Part of a small language model's weights.
Architecture: RMSNorm before each block, no biases in attention or MLP.
Training: a variant of Muon for these matrices, 196M tokens.
MLP neurons of a small language model. Each row is named by its layer, matrix (gate and up: input weights) and neuron, and shows model dimensions 80-175. Each number is 200 + 30 x the weight over its row's rms, rounded and kept within 0 to 999. A neuron's up and down rows have the sign that makes its largest values positive.
After each neuron's rows, "fires after" lists the tokens most often just before its 100 highest values on Wikipedia text that the model never trained on.

L6.gate139,190,203,197,173,254,190,202,169,199,237,221,207,224,258,211,222,198,215,161,207,201,239,226,215,169,187,203,207,242,245,179,113,212,198,207,193,151,195,210,180,174,155,212,211,145,195,154,167,243,182,252,172,239,216,197,125,206,177,208,227,186,188,189,197,200,157,178,262,202,181,179,177,143,170,191,237,211,221,216,172,179,135,191,249,223,238,244,171,243,217,162,174,222,197,176,218
L6.up139,215,168,175,176,223,184,180,213,224,223,163,199,189,201,230,177,205,192,174,220,177,230,152,167,213,194,182,233,170,185,211,213,179,173,197,113,176,174,170,198,173,198,216,214,190,199,162,187,210,226,265,207,207,197,254,167,196,175,250,225,179,188,170,200,211,228,174,214,172,225,196,206,227,201,198,193,206,174,187,253,248,157,201,198,189,253,183,178,210,169,199,197,218,172,173,170
fires after: "or", "ed", "19", "b", "d"

L7.gate123,188,194,138,259,166,218,237,188,183,160,226,178,245,152,248,201,168,202,149,179,244,231,146,202,163,221,238,197,221,179,240,183,177,180,205,201,210,92,201,192,169,176,196,228,149,200,212,220,208,236,180,188,208,167,194,207,213,195,194,201,202,227,167,128,227,188,122,187,219,201,195,207,190,212,193,198,158,255,200,174,196,174,227,220,195,269,188,226,195,214,227,185,222,184,181,236
L7.up123,231,208,231,247,168,176,175,179,184,223,137,232,232,189,208,169,188,190,174,202,209,214,142,195,194,201,231,197,188,162,176,243,157,200,222,205,205,142,245,206,193,212,189,229,186,212,149,136,123,187,192,180,179,217,237,164,154,179,187,194,237,96,180,202,203,210,189,205,189,146,222,239,209,227,201,197,194,222,202,175,239,196,245,222,205,228,190,248,116,221,280,260,240,180,199,186
fires after: "h", "ere ", "f", "n", "to ", "s "

L6.gate343,186,209,229,206,211,218,180,233,210,177,195,184,140,190,246,169,180,186,188,176,206,200,207,157,190,219,215,191,182,172,259,238,197,192,153,233,211,218,195,267,215,197,189,177,189,179,165,191,238,208,227,186,177,263,173,153,183,194,183,198,237,183,201,226,251,162,184,197,184,146,230,213,191,207,211,233,227,265,215,146,184,168,233,207,172,190,208,225,271,195,174,171,235,250,203,209
L6.up343,258,225,146,242,166,181,165,219,206,167,191,229,243,192,223,181,200,170,198,153,236,193,225,192,236,200,265,261,217,212,182,178,225,210,226,178,247,191,247,181,203,187,164,172,232,194,243,272,214,184,205,184,240,230,111,231,218,229,264,189,198,227,257,183,181,173,208,214,169,263,210,211,193,205,198,156,154,178,225,236,182,134,177,203,217,201,144,214,174,127,122,202,201,205,251,202
fires after: "ro", "pro", "c", "B", "bu", "ill"

L7.gate194,210,198,281,152,224,159,219,202,191,178,220,173,224,212,222,216,204,208,201,194,244,198,203,190,211,212,254,256,240,183,180,198,210,191,184,187,188,191,190,192,218,224,196,197,196,206,170,207,209,162,208,241,232,213,229,188,207,154,251,215,159,215,235,206,228,154,195,257,228,226,232,221,224,203,144,242,218,220,215,190,162,173,168,178,222,200,201,203,226,196,173,182,201,172,139,202
L7.up194,202,190,223,120,199,221,164,226,236,227,151,209,213,156,160,217,209,202,205,164,226,224,244,221,199,183,202,201,196,135,239,162,190,224,176,220,160,172,203,172,170,244,202,187,195,217,232,192,209,219,201,213,240,162,164,207,181,242,171,207,206,203,260,181,201,172,179,228,212,228,169,227,198,253,185,231,258,192,202,214,189,196,216,227,163,223,206,196,285,220,166,190,242,227,196,233
fires after: "d", "2", "1", "ed", "n ", "in"

L6.gate207,218,268,171,248,201,191,207,208,186,242,231,162,186,196,202,232,209,205,211,187,197,221,185,245,161,228,221,171,194,224,172,211,183,207,273,172,227,193,210,234,185,170,197,218,269,232,160,219,215,194,207,141,212,268,180,207,223,180,208,185,232,203,192,181,202,218,179,194,172,152,229,218,186,200,228,189,191,220,191,261,146,200,221,209,156,239,181,123,248,212,141,171,232,134,170,211
L6.up207,256,187,204,220,152,185,144,175,219,177,226,163,192,157,210,173,198,258,209,201,194,156,215,222,217,183,176,177,203,207,215,248,207,201,205,206,156,261,219,218,206,223,192,187,217,209,228,183,204,215,202,173,132,178,231,136,211,249,183,161,199,192,138,174,169,178,177,188,219,189,195,234,232,168,153,174,234,234,172,234,251,199,213,162,182,174,204,152,198,208,199,221,204,171,194,192
fires after: "S", "H", "h", "M"

L8.gate321,218,210,215,197,249,194,169,217,197,156,228,198,229,185,247,178,197,250,206,158,207,221,228,191,206,216,235,172,175,227,206,247,155,187,199,221,194,199,120,219,255,239,242,178,186,178,247,178,170,202,138,155,187,231,235,191,223,170,195,192,220,203,203,214,186,211,139,159,235,230,190,158,227,183,220,190,194,182,212,199,159,195,201,214,193,217,221,231,252,168,280,239,192,223,222,170
L8.up321,165,251,190,188,201,162,195,237,222,139,229,154,223,208,215,205,263,211,159,223,204,203,184,196,186,229,190,233,189,169,209,210,224,173,204,240,222,170,184,247,189,236,188,242,181,217,210,235,197,228,190,232,194,209,236,250,198,228,254,204,219,205,248,203,177,169,169,233,197,228,207,211,245,142,182,202,237,195,145,159,214,239,231,216,227,147,253,168,168,161,200,212,221,217,188,217
fires after: "i", "ic", "u", "I", "em"

L2.gate42,187,209,202,209,201,177,230,173,186,180,220,150,205,201,215,174,236,246,247,166,174,164,237,185,145,187,179,189,216,223,201,134,188,142,229,230,181,213,229,207,190,248,226,201,222,202,186,224,189,155,204,214,199,130,175,255,205,224,252,153,185,159,223,171,163,199,144,235,227,181,158,174,222,184,167,262,198,267,195,240,175,222,199,183,148,164,255,198,130,253,224,226,201,235,208,188
L2.up42,205,259,195,189,194,198,213,208,238,251,163,230,213,195,181,165,166,198,136,186,254,239,197,243,176,215,265,244,216,202,202,254,219,190,172,197,222,212,177,156,222,174,196,187,212,236,204,168,177,188,148,238,179,219,194,170,190,150,252,191,222,200,198,273,217,244,197,185,209,179,215,210,228,255,233,173,188,163,192,186,196,249,210,186,204,160,247,172,196,109,170,206,183,229,207,130
fires after: "in", "In", "ar", "oun", "at", "n"

L7.gate381,159,214,186,213,222,155,183,207,214,201,220,270,215,168,161,218,176,154,185,198,228,198,208,216,166,244,174,159,192,205,306,180,214,163,195,257,191,175,200,193,146,201,179,198,160,214,205,217,152,224,202,234,244,193,155,222,179,165,228,157,190,179,235,261,196,176,231,219,185,223,190,241,233,217,247,176,220,202,232,165,219,164,149,246,230,183,261,186,188,213,185,172,210,160,206,172
L7.up381,194,211,226,180,182,129,150,190,217,200,202,229,229,163,230,204,209,159,210,177,159,183,211,238,153,222,181,146,184,205,255,189,188,185,169,177,150,206,226,187,201,200,196,215,221,213,226,135,146,208,225,185,182,236,202,255,165,205,186,185,131,233,224,189,163,221,162,210,239,206,170,222,241,259,189,187,210,220,199,169,202,220,155,170,144,195,179,197,277,200,238,156,195,222,176,166
fires after: "d", "in", "s", "de", "D", "e"

L2.gate475,203,234,131,193,150,189,248,200,200,204,178,176,184,171,153,226,188,214,166,136,197,216,195,185,251,157,191,211,228,202,187,241,177,235,235,152,180,174,185,240,211,246,207,241,188,230,166,209,235,242,166,158,193,195,232,194,168,211,233,154,189,191,205,153,152,190,155,200,210,211,162,191,204,172,171,189,194,179,222,183,192,162,239,169,143,164,234,223,228,192,249,213,221,220,213,185
L2.up475,251,233,230,227,164,197,224,229,164,200,207,196,239,216,147,217,208,209,198,200,220,271,201,183,238,155,243,228,218,210,134,253,172,202,220,213,227,200,208,199,244,158,216,177,154,226,224,191,218,238,202,179,196,224,170,209,184,240,225,156,127,169,183,236,185,215,202,208,135,157,189,156,205,267,216,163,167,238,238,204,202,186,221,202,197,227,237,179,124,216,207,224,152,222,197,171
fires after: "m", "c", "res", "er", "em"

L8.gate249,222,159,222,217,177,207,230,171,240,173,223,129,258,152,213,231,189,207,200,206,243,234,231,216,206,209,192,167,206,152,166,184,254,144,258,177,215,227,217,232,213,220,241,183,208,242,192,220,170,170,219,224,245,200,180,196,255,195,209,165,176,180,189,244,182,200,181,211,181,184,184,141,187,163,242,219,249,204,277,231,159,161,193,167,199,103,198,242,233,186,204,180,181,224,192,257
L8.up249,133,229,189,219,187,210,178,219,221,203,223,253,154,205,227,235,223,208,186,204,179,207,174,219,174,121,190,183,188,158,176,152,196,208,246,215,238,178,225,195,180,166,174,181,126,184,281,190,183,175,171,197,185,226,173,218,178,206,207,203,140,225,162,242,179,171,225,182,206,193,198,211,169,195,199,177,195,164,206,175,200,171,184,183,235,192,194,213,245,263,197,229,183,169,249,175
fires after: "S", "s", "R", "r", "L"

L4.gate421,201,168,142,165,194,177,204,197,204,168,213,264,208,186,192,233,162,219,168,159,224,245,174,213,225,216,207,160,226,234,252,167,179,145,198,250,177,183,164,254,233,187,203,164,199,201,207,181,177,207,257,219,164,178,166,217,202,211,216,136,219,183,192,233,204,189,231,230,225,242,203,173,206,201,236,178,169,192,185,245,231,176,183,164,182,136,210,218,231,220,232,212,198,297,168,168
L4.up421,185,148,208,180,199,230,219,154,185,208,238,210,246,181,215,195,185,182,181,165,173,230,166,209,200,185,247,242,203,221,228,189,208,170,161,167,167,226,173,236,188,184,188,211,182,198,245,164,207,266,211,175,191,236,211,149,166,150,170,197,161,239,200,237,240,156,196,202,219,174,241,181,172,195,176,183,167,151,261,163,191,235,213,198,214,199,232,192,210,196,227,197,143,220,222,176
fires after: "\n", "s", "es", "- ", "e"

L7.gate400,243,190,179,134,116,147,255,207,173,193,207,192,179,192,151,173,184,179,212,208,199,210,199,141,221,230,251,232,200,182,199,182,223,224,179,224,219,158,196,220,171,189,235,172,171,157,160,198,188,163,213,223,194,195,204,157,244,157,221,219,188,230,231,241,208,209,199,147,203,159,188,185,226,208,210,160,173,173,189,222,192,204,230,227,231,142,211,229,195,212,165,195,179,180,173,237
L7.up400,207,195,181,184,156,188,178,202,204,128,226,275,245,169,257,226,138,205,228,206,223,248,220,211,242,199,246,158,215,177,158,163,183,246,217,171,212,188,160,183,196,159,284,224,190,229,228,242,200,173,213,179,205,235,197,268,159,205,149,208,219,208,143,210,190,193,121,228,159,197,162,187,197,229,191,200,218,216,186,230,184,169,188,202,264,151,266,201,151,166,214,241,181,183,200,215
fires after: "er", "e", "ar", "- ", "g"

L4.gate405,216,302,213,223,144,185,207,213,180,196,160,218,242,178,237,179,219,207,232,270,198,240,176,221,164,193,199,200,277,211,203,162,164,203,192,174,162,232,206,175,208,187,175,239,224,184,180,205,172,222,249,233,204,230,197,215,236,209,212,170,185,166,214,183,214,205,190,205,156,216,244,276,247,235,166,179,205,223,153,271,232,146,177,178,195,169,230,236,156,249,182,175,251,210,219,224
L4.up405,199,175,184,226,181,219,170,164,201,201,168,162,222,200,200,142,188,241,220,191,187,202,239,203,140,199,196,234,208,167,197,216,183,251,221,208,196,203,218,236,208,170,153,191,175,207,266,220,216,179,262,248,171,213,203,143,253,248,170,163,197,186,145,201,193,156,224,172,197,234,176,194,196,221,181,195,202,192,175,188,239,163,213,142,190,214,143,232,199,219,247,186,237,240,205,195
fires after: "S", "M", "P", "er", "R"

L7.gate193,199,159,192,232,201,260,265,226,152,193,244,218,197,152,203,208,217,215,170,244,222,200,185,191,144,252,172,223,181,175,201,255,146,207,212,157,208,221,264,207,255,211,246,234,202,218,169,189,204,214,249,175,176,186,240,193,162,243,200,199,189,207,172,200,187,163,171,176,165,234,131,151,180,163,201,230,243,221,117,217,188,230,251,183,148,188,187,154,217,160,193,248,198,180,228,181
L7.up193,183,191,219,241,207,209,203,217,195,222,171,189,138,222,191,186,223,179,121,217,218,242,210,251,173,231,175,210,195,197,203,263,199,169,238,205,181,218,213,177,200,182,287,171,191,176,193,163,262,257,185,167,160,212,155,268,171,236,207,205,195,222,161,222,247,178,186,206,194,158,167,194,213,197,163,233,277,229,181,180,194,175,231,206,182,203,196,162,186,186,199,240,243,166,181,201
fires after: "Al", "an", "am", "l", "em", "\" "

L8.gate486,159,176,168,200,254,195,225,199,173,177,220,171,215,271,193,198,201,163,160,251,169,204,214,206,198,211,230,168,183,159,227,198,231,205,160,161,213,208,271,236,167,179,145,183,218,198,235,263,181,182,205,203,154,190,202,197,176,200,226,167,270,170,180,205,185,137,153,226,202,216,201,163,180,201,190,212,166,188,183,209,242,196,187,218,277,195,199,185,190,197,177,170,213,154,182,164
L8.up486,235,185,205,198,194,138,198,200,189,213,199,218,169,236,186,204,189,192,198,278,133,208,273,160,212,174,258,201,187,176,202,196,179,216,256,219,237,130,181,213,192,197,228,160,171,193,180,192,111,242,179,226,165,194,178,169,219,179,202,195,207,257,204,239,213,191,186,220,178,178,234,281,248,219,228,170,205,181,154,210,204,187,218,207,191,227,179,181,193,148,255,223,181,154,254,193
fires after: "st", "f", "ex", "p", "t"

L4.gate246,236,212,145,192,172,206,159,174,239,209,162,164,240,169,139,202,204,197,238,183,214,201,147,140,173,256,240,165,217,213,230,223,269,216,183,226,204,201,180,237,193,232,181,216,214,176,186,150,168,239,189,146,190,208,208,209,167,187,201,201,240,151,181,191,196,238,202,178,190,219,199,158,189,189,223,231,190,200,183,188,218,207,186,238,199,186,168,220,162,193,193,189,226,251,191,149
L4.up246,205,201,201,190,241,204,170,184,141,188,215,186,251,196,183,239,186,225,164,141,242,187,193,206,211,238,230,204,236,233,227,197,218,163,217,223,169,229,189,248,202,210,172,221,209,225,174,154,270,207,223,200,179,205,214,218,226,187,185,197,257,221,227,186,157,233,212,206,201,175,204,222,184,222,239,230,143,186,221,144,240,237,190,171,196,195,196,190,160,260,227,179,224,221,237,149
fires after: "e", "y", "ation", ")", "th", "al"

L7.gate444,214,196,207,194,261,191,198,216,147,245,222,218,172,173,190,158,200,210,191,222,204,143,258,168,240,181,176,290,206,173,231,206,211,205,212,238,160,132,157,186,192,178,170,180,247,209,210,219,211,206,211,168,155,130,261,170,195,249,209,210,173,215,187,197,173,199,154,132,226,182,194,161,243,256,236,229,192,209,237,197,211,228,241,275,208,167,151,207,244,199,228,214,204,144,220,172
L7.up444,201,166,221,141,184,216,203,208,160,181,219,207,174,246,191,187,190,230,237,223,131,184,232,162,261,220,229,199,190,134,134,150,226,212,208,236,210,176,186,216,167,161,236,237,209,200,170,218,220,174,215,202,243,236,236,174,189,220,158,222,173,173,213,270,201,229,192,204,235,177,143,156,225,172,203,183,183,212,227,181,233,225,177,296,195,161,252,201,212,175,213,189,200,150,208,217
fires after: "g", "ur", "ro", "er", "an", "or"

L4.gate66,187,181,254,194,219,219,210,168,192,219,209,187,197,189,209,228,188,208,204,178,204,178,202,200,230,219,181,163,183,180,193,170,186,130,195,146,215,223,209,225,186,210,190,256,175,204,190,187,210,140,234,202,235,218,179,220,188,205,184,200,229,155,225,263,204,111,198,197,225,172,179,230,235,202,249,253,194,260,206,198,195,228,209,169,175,178,245,241,191,226,186,251,182,191,243,224
L4.up66,172,267,244,218,193,192,234,151,209,208,215,210,197,173,219,237,153,195,214,166,232,183,164,201,244,184,177,164,140,183,237,185,247,158,188,172,261,171,150,181,151,223,238,231,176,206,222,162,222,186,215,254,276,180,233,242,237,204,186,213,201,192,205,246,252,208,214,195,246,224,159,218,176,186,243,228,207,239,226,141,228,188,190,192,219,143,230,165,209,216,241,252,184,184,267,259
fires after: "c", "s", "E", "C", "at", "S"

L8.gate384,221,147,235,183,187,191,168,228,110,169,195,191,215,194,189,182,174,225,171,247,211,231,163,112,219,181,156,233,210,181,192,203,219,200,257,140,249,140,211,189,203,123,219,208,204,182,199,196,189,198,223,158,270,249,160,200,210,157,202,195,239,187,216,180,180,191,189,223,187,185,221,165,231,216,216,188,188,238,165,219,186,218,196,195,152,210,225,196,179,235,176,240,173,185,212,176
L8.up384,238,205,253,233,205,209,171,218,247,232,180,216,236,160,220,212,205,176,180,190,174,221,170,187,207,224,168,217,189,202,158,188,229,114,225,243,257,210,173,255,229,197,258,188,178,184,190,213,213,197,214,165,215,186,209,157,232,208,213,192,186,186,173,212,167,217,116,194,208,264,215,223,224,227,128,179,193,194,230,159,209,151,245,188,187,196,210,243,216,225,207,218,179,180,236,219
fires after: "e", "o", "E", "h", "po"

L8.gate123,197,180,214,213,198,217,180,217,212,172,226,204,213,222,175,217,196,188,166,225,209,140,197,178,174,184,177,224,167,224,200,229,204,154,263,210,157,234,179,265,184,156,235,182,237,194,174,216,151,210,195,233,189,213,160,158,146,221,218,240,243,226,257,242,203,173,216,203,206,179,193,147,168,242,205,168,261,216,229,169,141,181,185,209,239,246,199,227,186,138,188,205,223,158,222,228
L8.up123,216,182,170,249,184,214,159,239,212,182,142,165,181,217,187,219,228,155,239,163,170,199,195,215,222,194,207,200,235,219,199,161,219,247,234,200,174,224,226,202,197,226,177,184,215,179,221,188,207,219,185,241,207,119,139,198,190,231,222,201,183,169,171,216,142,166,194,190,265,270,186,135,199,255,201,172,239,182,229,191,180,173,190,237,167,235,244,240,221,219,214,198,190,193,260,199
fires after: "u", "el", "c", "bu", "l"

L7.gate409,185,186,248,164,233,209,172,175,182,171,180,212,185,192,249,166,204,179,185,182,230,161,260,194,159,213,198,198,178,195,158,211,192,174,221,195,188,198,219,198,154,205,240,158,198,216,188,218,199,251,205,216,185,254,206,244,217,199,241,201,185,196,155,136,183,180,257,243,132,198,150,202,245,189,194,208,187,211,204,235,189,268,197,221,220,247,181,215,210,184,211,209,217,195,142,244
L7.up409,274,189,214,180,186,158,229,187,165,180,217,215,168,218,230,207,207,208,212,227,215,184,253,161,191,211,215,195,203,174,168,200,215,169,161,160,236,206,198,207,162,176,190,177,168,200,274,216,170,182,201,256,192,224,249,172,217,211,199,185,246,234,160,215,179,135,243,153,219,203,225,208,204,199,182,211,196,203,193,237,175,212,176,225,172,199,194,139,213,206,193,158,171,144,175,140
fires after: "D", "Un", "it", "in", "di", "i"

L7.gate19,133,241,227,239,204,220,171,244,203,211,256,248,191,171,177,184,157,202,196,182,202,200,173,178,217,212,209,173,216,168,212,175,202,229,249,268,190,196,232,208,189,215,175,234,177,201,222,157,186,217,211,164,237,234,179,176,153,130,200,232,199,202,223,230,175,210,216,177,230,174,215,239,205,218,190,201,192,233,247,203,219,162,180,175,216,182,220,193,199,282,146,187,220,155,236,179
L7.up19,228,203,247,181,161,195,225,171,196,186,207,214,288,137,210,220,181,159,195,183,221,254,215,244,214,233,202,196,164,176,206,207,207,217,260,172,247,217,201,252,160,232,264,223,207,203,188,163,157,201,240,177,185,216,173,207,173,218,149,212,181,194,220,210,205,225,166,159,166,258,228,243,235,203,185,207,216,218,189,188,252,178,215,171,207,193,208,184,169,238,179,208,221,157,217,187
fires after: "h", "C", "po", "p", "H"

L4.gate433,206,221,197,167,263,181,157,173,224,131,285,219,247,149,216,186,207,168,204,186,160,199,205,192,217,259,222,210,174,201,169,201,182,236,176,179,148,214,241,239,187,220,178,253,122,176,244,234,237,217,164,228,174,187,170,238,212,205,171,215,202,181,187,202,210,177,216,150,221,187,161,200,225,218,208,238,193,169,176,218,167,165,152,170,172,167,209,195,177,166,247,192,216,175,190,195
L4.up433,156,205,157,129,258,183,137,184,214,195,254,188,171,185,179,224,230,248,140,205,234,162,221,181,209,204,192,183,168,218,181,199,188,186,196,164,244,173,226,213,225,193,178,229,203,170,201,172,199,193,217,153,244,189,179,244,190,235,234,163,226,207,209,241,174,147,220,233,231,234,171,208,230,153,211,214,231,220,246,170,222,230,198,161,286,238,202,216,154,204,205,228,147,160,170,175
fires after: "p", "t", "c", "st", "ear", "in"

L7.gate206,218,234,218,212,217,196,215,179,194,184,203,225,168,210,189,220,207,153,168,212,182,174,184,132,196,243,199,247,180,161,165,218,195,210,245,197,169,188,213,217,162,171,235,247,231,266,201,130,225,201,221,183,184,167,199,184,192,188,168,244,191,164,195,165,165,172,176,232,232,251,235,180,205,255,149,182,213,206,187,163,195,189,206,162,161,143,261,211,234,164,248,267,222,265,202,254
L7.up206,220,195,170,159,181,166,178,232,190,182,183,206,171,201,190,161,233,188,144,177,190,232,205,182,217,188,196,186,213,159,176,163,193,225,208,167,232,297,202,177,198,218,233,153,215,208,153,227,254,180,212,185,139,242,212,183,194,219,188,217,185,148,189,219,222,225,205,201,263,209,226,142,235,260,227,184,145,197,174,150,264,217,138,187,203,233,202,239,160,222,187,180,196,146,171,207
fires after: "ou", "m", "c", "il", "un", "er"

L7.gate326,190,199,211,206,221,145,200,251,221,210,199,238,182,186,185,214,199,166,199,183,282,178,228,219,253,137,217,190,202,196,189,188,201,225,194,198,171,250,180,203,194,208,199,192,145,226,223,149,180,245,183,160,245,169,216,192,213,210,224,201,252,192,176,225,210,221,202,206,185,245,211,220,249,126,179,184,183,225,189,228,182,218,232,244,198,136,202,188,184,237,244,233,224,150,195,242
L7.up326,150,162,140,228,182,217,142,214,196,148,196,181,214,227,210,198,174,181,239,196,186,197,187,192,251,229,196,201,211,230,211,234,145,171,226,214,187,200,183,243,244,181,243,176,238,221,202,198,161,236,170,220,168,199,242,216,200,138,223,204,231,146,184,178,194,148,171,242,172,208,187,190,224,159,208,197,137,154,162,199,207,203,214,160,197,220,215,200,200,150,287,178,168,189,174,214
fires after: "c", "L", "l", "ol", "V", "i"

L7.gate107,222,209,167,241,200,187,199,195,188,226,204,168,169,207,217,169,183,182,151,190,212,218,204,226,178,173,226,202,218,181,175,229,220,187,218,143,187,205,145,194,262,232,192,146,244,234,273,181,236,178,215,246,203,169,261,233,218,212,253,196,270,203,210,178,204,214,210,202,240,221,212,184,229,209,198,194,247,160,185,187,165,183,247,204,207,142,178,211,192,192,179,213,176,228,177,193
L7.up107,187,212,205,182,212,261,237,211,224,180,230,226,230,188,179,179,234,188,180,232,161,245,172,199,233,167,198,173,216,158,182,202,173,182,203,175,223,210,209,191,185,153,151,220,203,205,167,221,275,190,217,213,204,205,154,165,183,242,197,222,164,228,279,172,189,183,192,163,227,189,101,195,191,210,176,200,217,188,228,186,231,251,202,199,237,141,140,255,256,205,188,201,240,206,220,162
fires after: "re", "b", "ur", "et", "er"

L8.gate33,198,228,158,240,230,164,206,212,225,179,173,171,246,230,202,242,239,194,177,145,240,208,141,201,165,188,196,238,249,192,200,140,193,241,197,207,190,238,229,245,209,223,152,191,137,203,224,176,209,182,182,199,189,255,215,197,217,161,193,212,269,231,194,189,210,217,218,216,208,232,211,159,196,171,263,180,206,214,176,214,209,216,198,209,174,182,250,219,175,251,244,177,218,172,199,233
L8.up33,171,215,122,232,258,259,225,214,156,236,202,209,235,226,201,178,218,179,199,206,256,199,204,192,202,251,172,183,184,206,164,214,179,195,231,226,186,190,223,206,188,221,170,184,189,224,137,241,186,229,198,272,215,250,247,169,190,201,249,234,255,242,177,212,247,107,168,188,185,196,186,192,221,244,212,196,229,157,229,155,229,183,173,220,211,191,142,124,196,173,207,202,163,220,202,201
fires after: "on", "al", "Al", "l", "i", "el"

L8.gate121,192,157,173,201,196,233,194,176,183,257,188,205,168,221,191,176,174,178,215,223,166,205,243,219,237,228,180,202,126,207,177,221,198,229,167,193,204,223,231,210,176,195,188,187,221,187,225,190,154,195,239,222,223,188,212,216,178,147,183,151,229,211,165,288,167,184,159,193,191,169,224,176,212,200,243,225,203,233,187,222,191,150,182,176,274,130,195,191,211,199,184,244,211,188,166,197
L8.up121,167,187,204,167,178,177,147,187,185,207,153,189,210,192,213,222,194,202,199,230,246,186,223,229,185,180,215,239,163,129,199,194,181,184,208,222,231,188,222,175,168,225,149,178,196,251,208,199,192,233,228,241,175,150,154,270,195,161,186,214,142,231,135,223,198,208,215,238,221,228,203,246,175,217,216,221,210,210,191,219,159,193,263,213,246,171,243,213,178,202,190,246,138,208,226,213
fires after: "sp", "t", "s", "f", "g", "h"

L2.gate109,227,162,235,172,214,213,208,152,180,193,256,179,250,221,216,225,216,181,246,225,250,193,222,213,214,202,203,177,279,200,212,156,190,208,252,207,128,219,157,212,163,174,215,193,159,221,208,168,205,161,219,179,210,190,177,218,210,258,249,176,230,162,233,190,192,152,185,152,209,235,194,238,251,229,151,176,245,186,142,176,182,152,185,184,193,189,152,274,218,206,234,191,236,235,188,227
L2.up109,278,234,204,196,190,204,179,163,117,201,234,193,217,240,179,198,280,198,211,248,194,224,243,215,241,213,164,168,233,164,214,186,192,176,225,170,174,191,173,186,171,169,224,147,208,167,240,213,189,192,150,162,195,192,219,211,186,219,273,183,204,173,190,199,167,149,194,167,184,202,205,203,202,204,199,219,276,225,196,227,220,160,169,218,228,220,157,242,236,177,249,172,174,192,200,139
fires after: ".", "==", "a", "e"

L7.gate418,162,214,197,228,205,178,199,216,179,167,161,221,182,200,241,209,148,231,205,239,224,145,250,226,166,151,186,245,169,257,160,259,230,153,238,227,223,178,217,196,228,244,233,134,188,185,186,206,205,213,238,233,192,173,159,191,210,211,177,161,200,195,195,173,167,223,217,172,215,264,178,201,239,154,178,226,151,167,231,204,237,207,194,211,194,232,262,232,179,161,207,227,181,189,177,204
L7.up418,236,190,171,206,217,179,214,236,178,216,179,207,165,228,185,207,143,234,134,167,206,180,219,206,156,211,205,175,204,155,176,200,235,199,186,220,208,242,227,187,196,179,202,197,187,166,269,255,139,182,181,250,149,197,186,174,168,249,243,210,238,191,188,216,178,188,179,171,201,221,166,244,249,205,193,239,208,196,166,206,247,219,130,170,181,220,268,165,171,225,226,223,233,176,176,222
fires after: "a", "in", "ic", "i", "t", "ar"

L6.gate249,244,279,164,195,211,238,181,172,142,232,219,196,196,181,213,196,176,183,206,241,210,177,229,232,170,232,256,189,231,178,197,187,160,144,210,171,180,200,216,156,210,174,166,210,213,210,155,151,217,165,235,184,281,208,212,214,158,189,161,145,194,205,209,219,213,134,186,186,191,185,252,198,221,200,172,216,224,204,192,177,191,190,185,212,190,210,194,265,208,193,222,233,119,205,196,218
L6.up249,206,197,210,143,146,195,185,214,194,184,212,176,151,221,293,233,170,172,198,146,205,164,264,240,160,198,170,230,236,192,192,194,191,195,144,190,227,152,283,195,203,200,178,162,165,200,206,189,229,181,209,206,207,177,176,215,193,208,225,150,221,199,200,200,197,286,122,192,189,234,230,233,172,237,258,215,217,169,208,233,161,207,201,236,218,216,208,226,191,180,174,180,195,202,234,225
fires after: "sh", "h", "S", "s", "f", "st"

L7.gate483,206,185,205,175,200,191,192,185,209,263,187,188,231,174,151,186,185,139,165,224,211,206,137,171,216,229,236,185,203,249,221,200,245,149,200,180,150,188,220,229,224,190,197,199,170,220,190,227,228,220,164,196,181,169,157,227,204,238,155,206,194,227,232,195,157,217,187,154,254,191,216,202,192,213,264,236,196,168,200,211,208,194,203,198,220,172,220,246,207,214,181,240,177,224,215,140
L7.up483,192,220,229,186,205,218,185,215,180,160,186,211,266,192,225,138,219,239,162,180,155,237,186,191,228,184,207,170,245,281,165,177,221,140,206,223,225,190,181,252,180,187,211,146,172,222,172,176,261,255,225,177,207,187,208,224,194,222,174,187,167,147,210,229,194,215,191,186,216,170,185,225,204,174,180,204,229,234,197,187,215,219,136,155,208,196,227,226,174,196,169,140,192,231,238,204
fires after: "en", "e", "y", "s", "tr"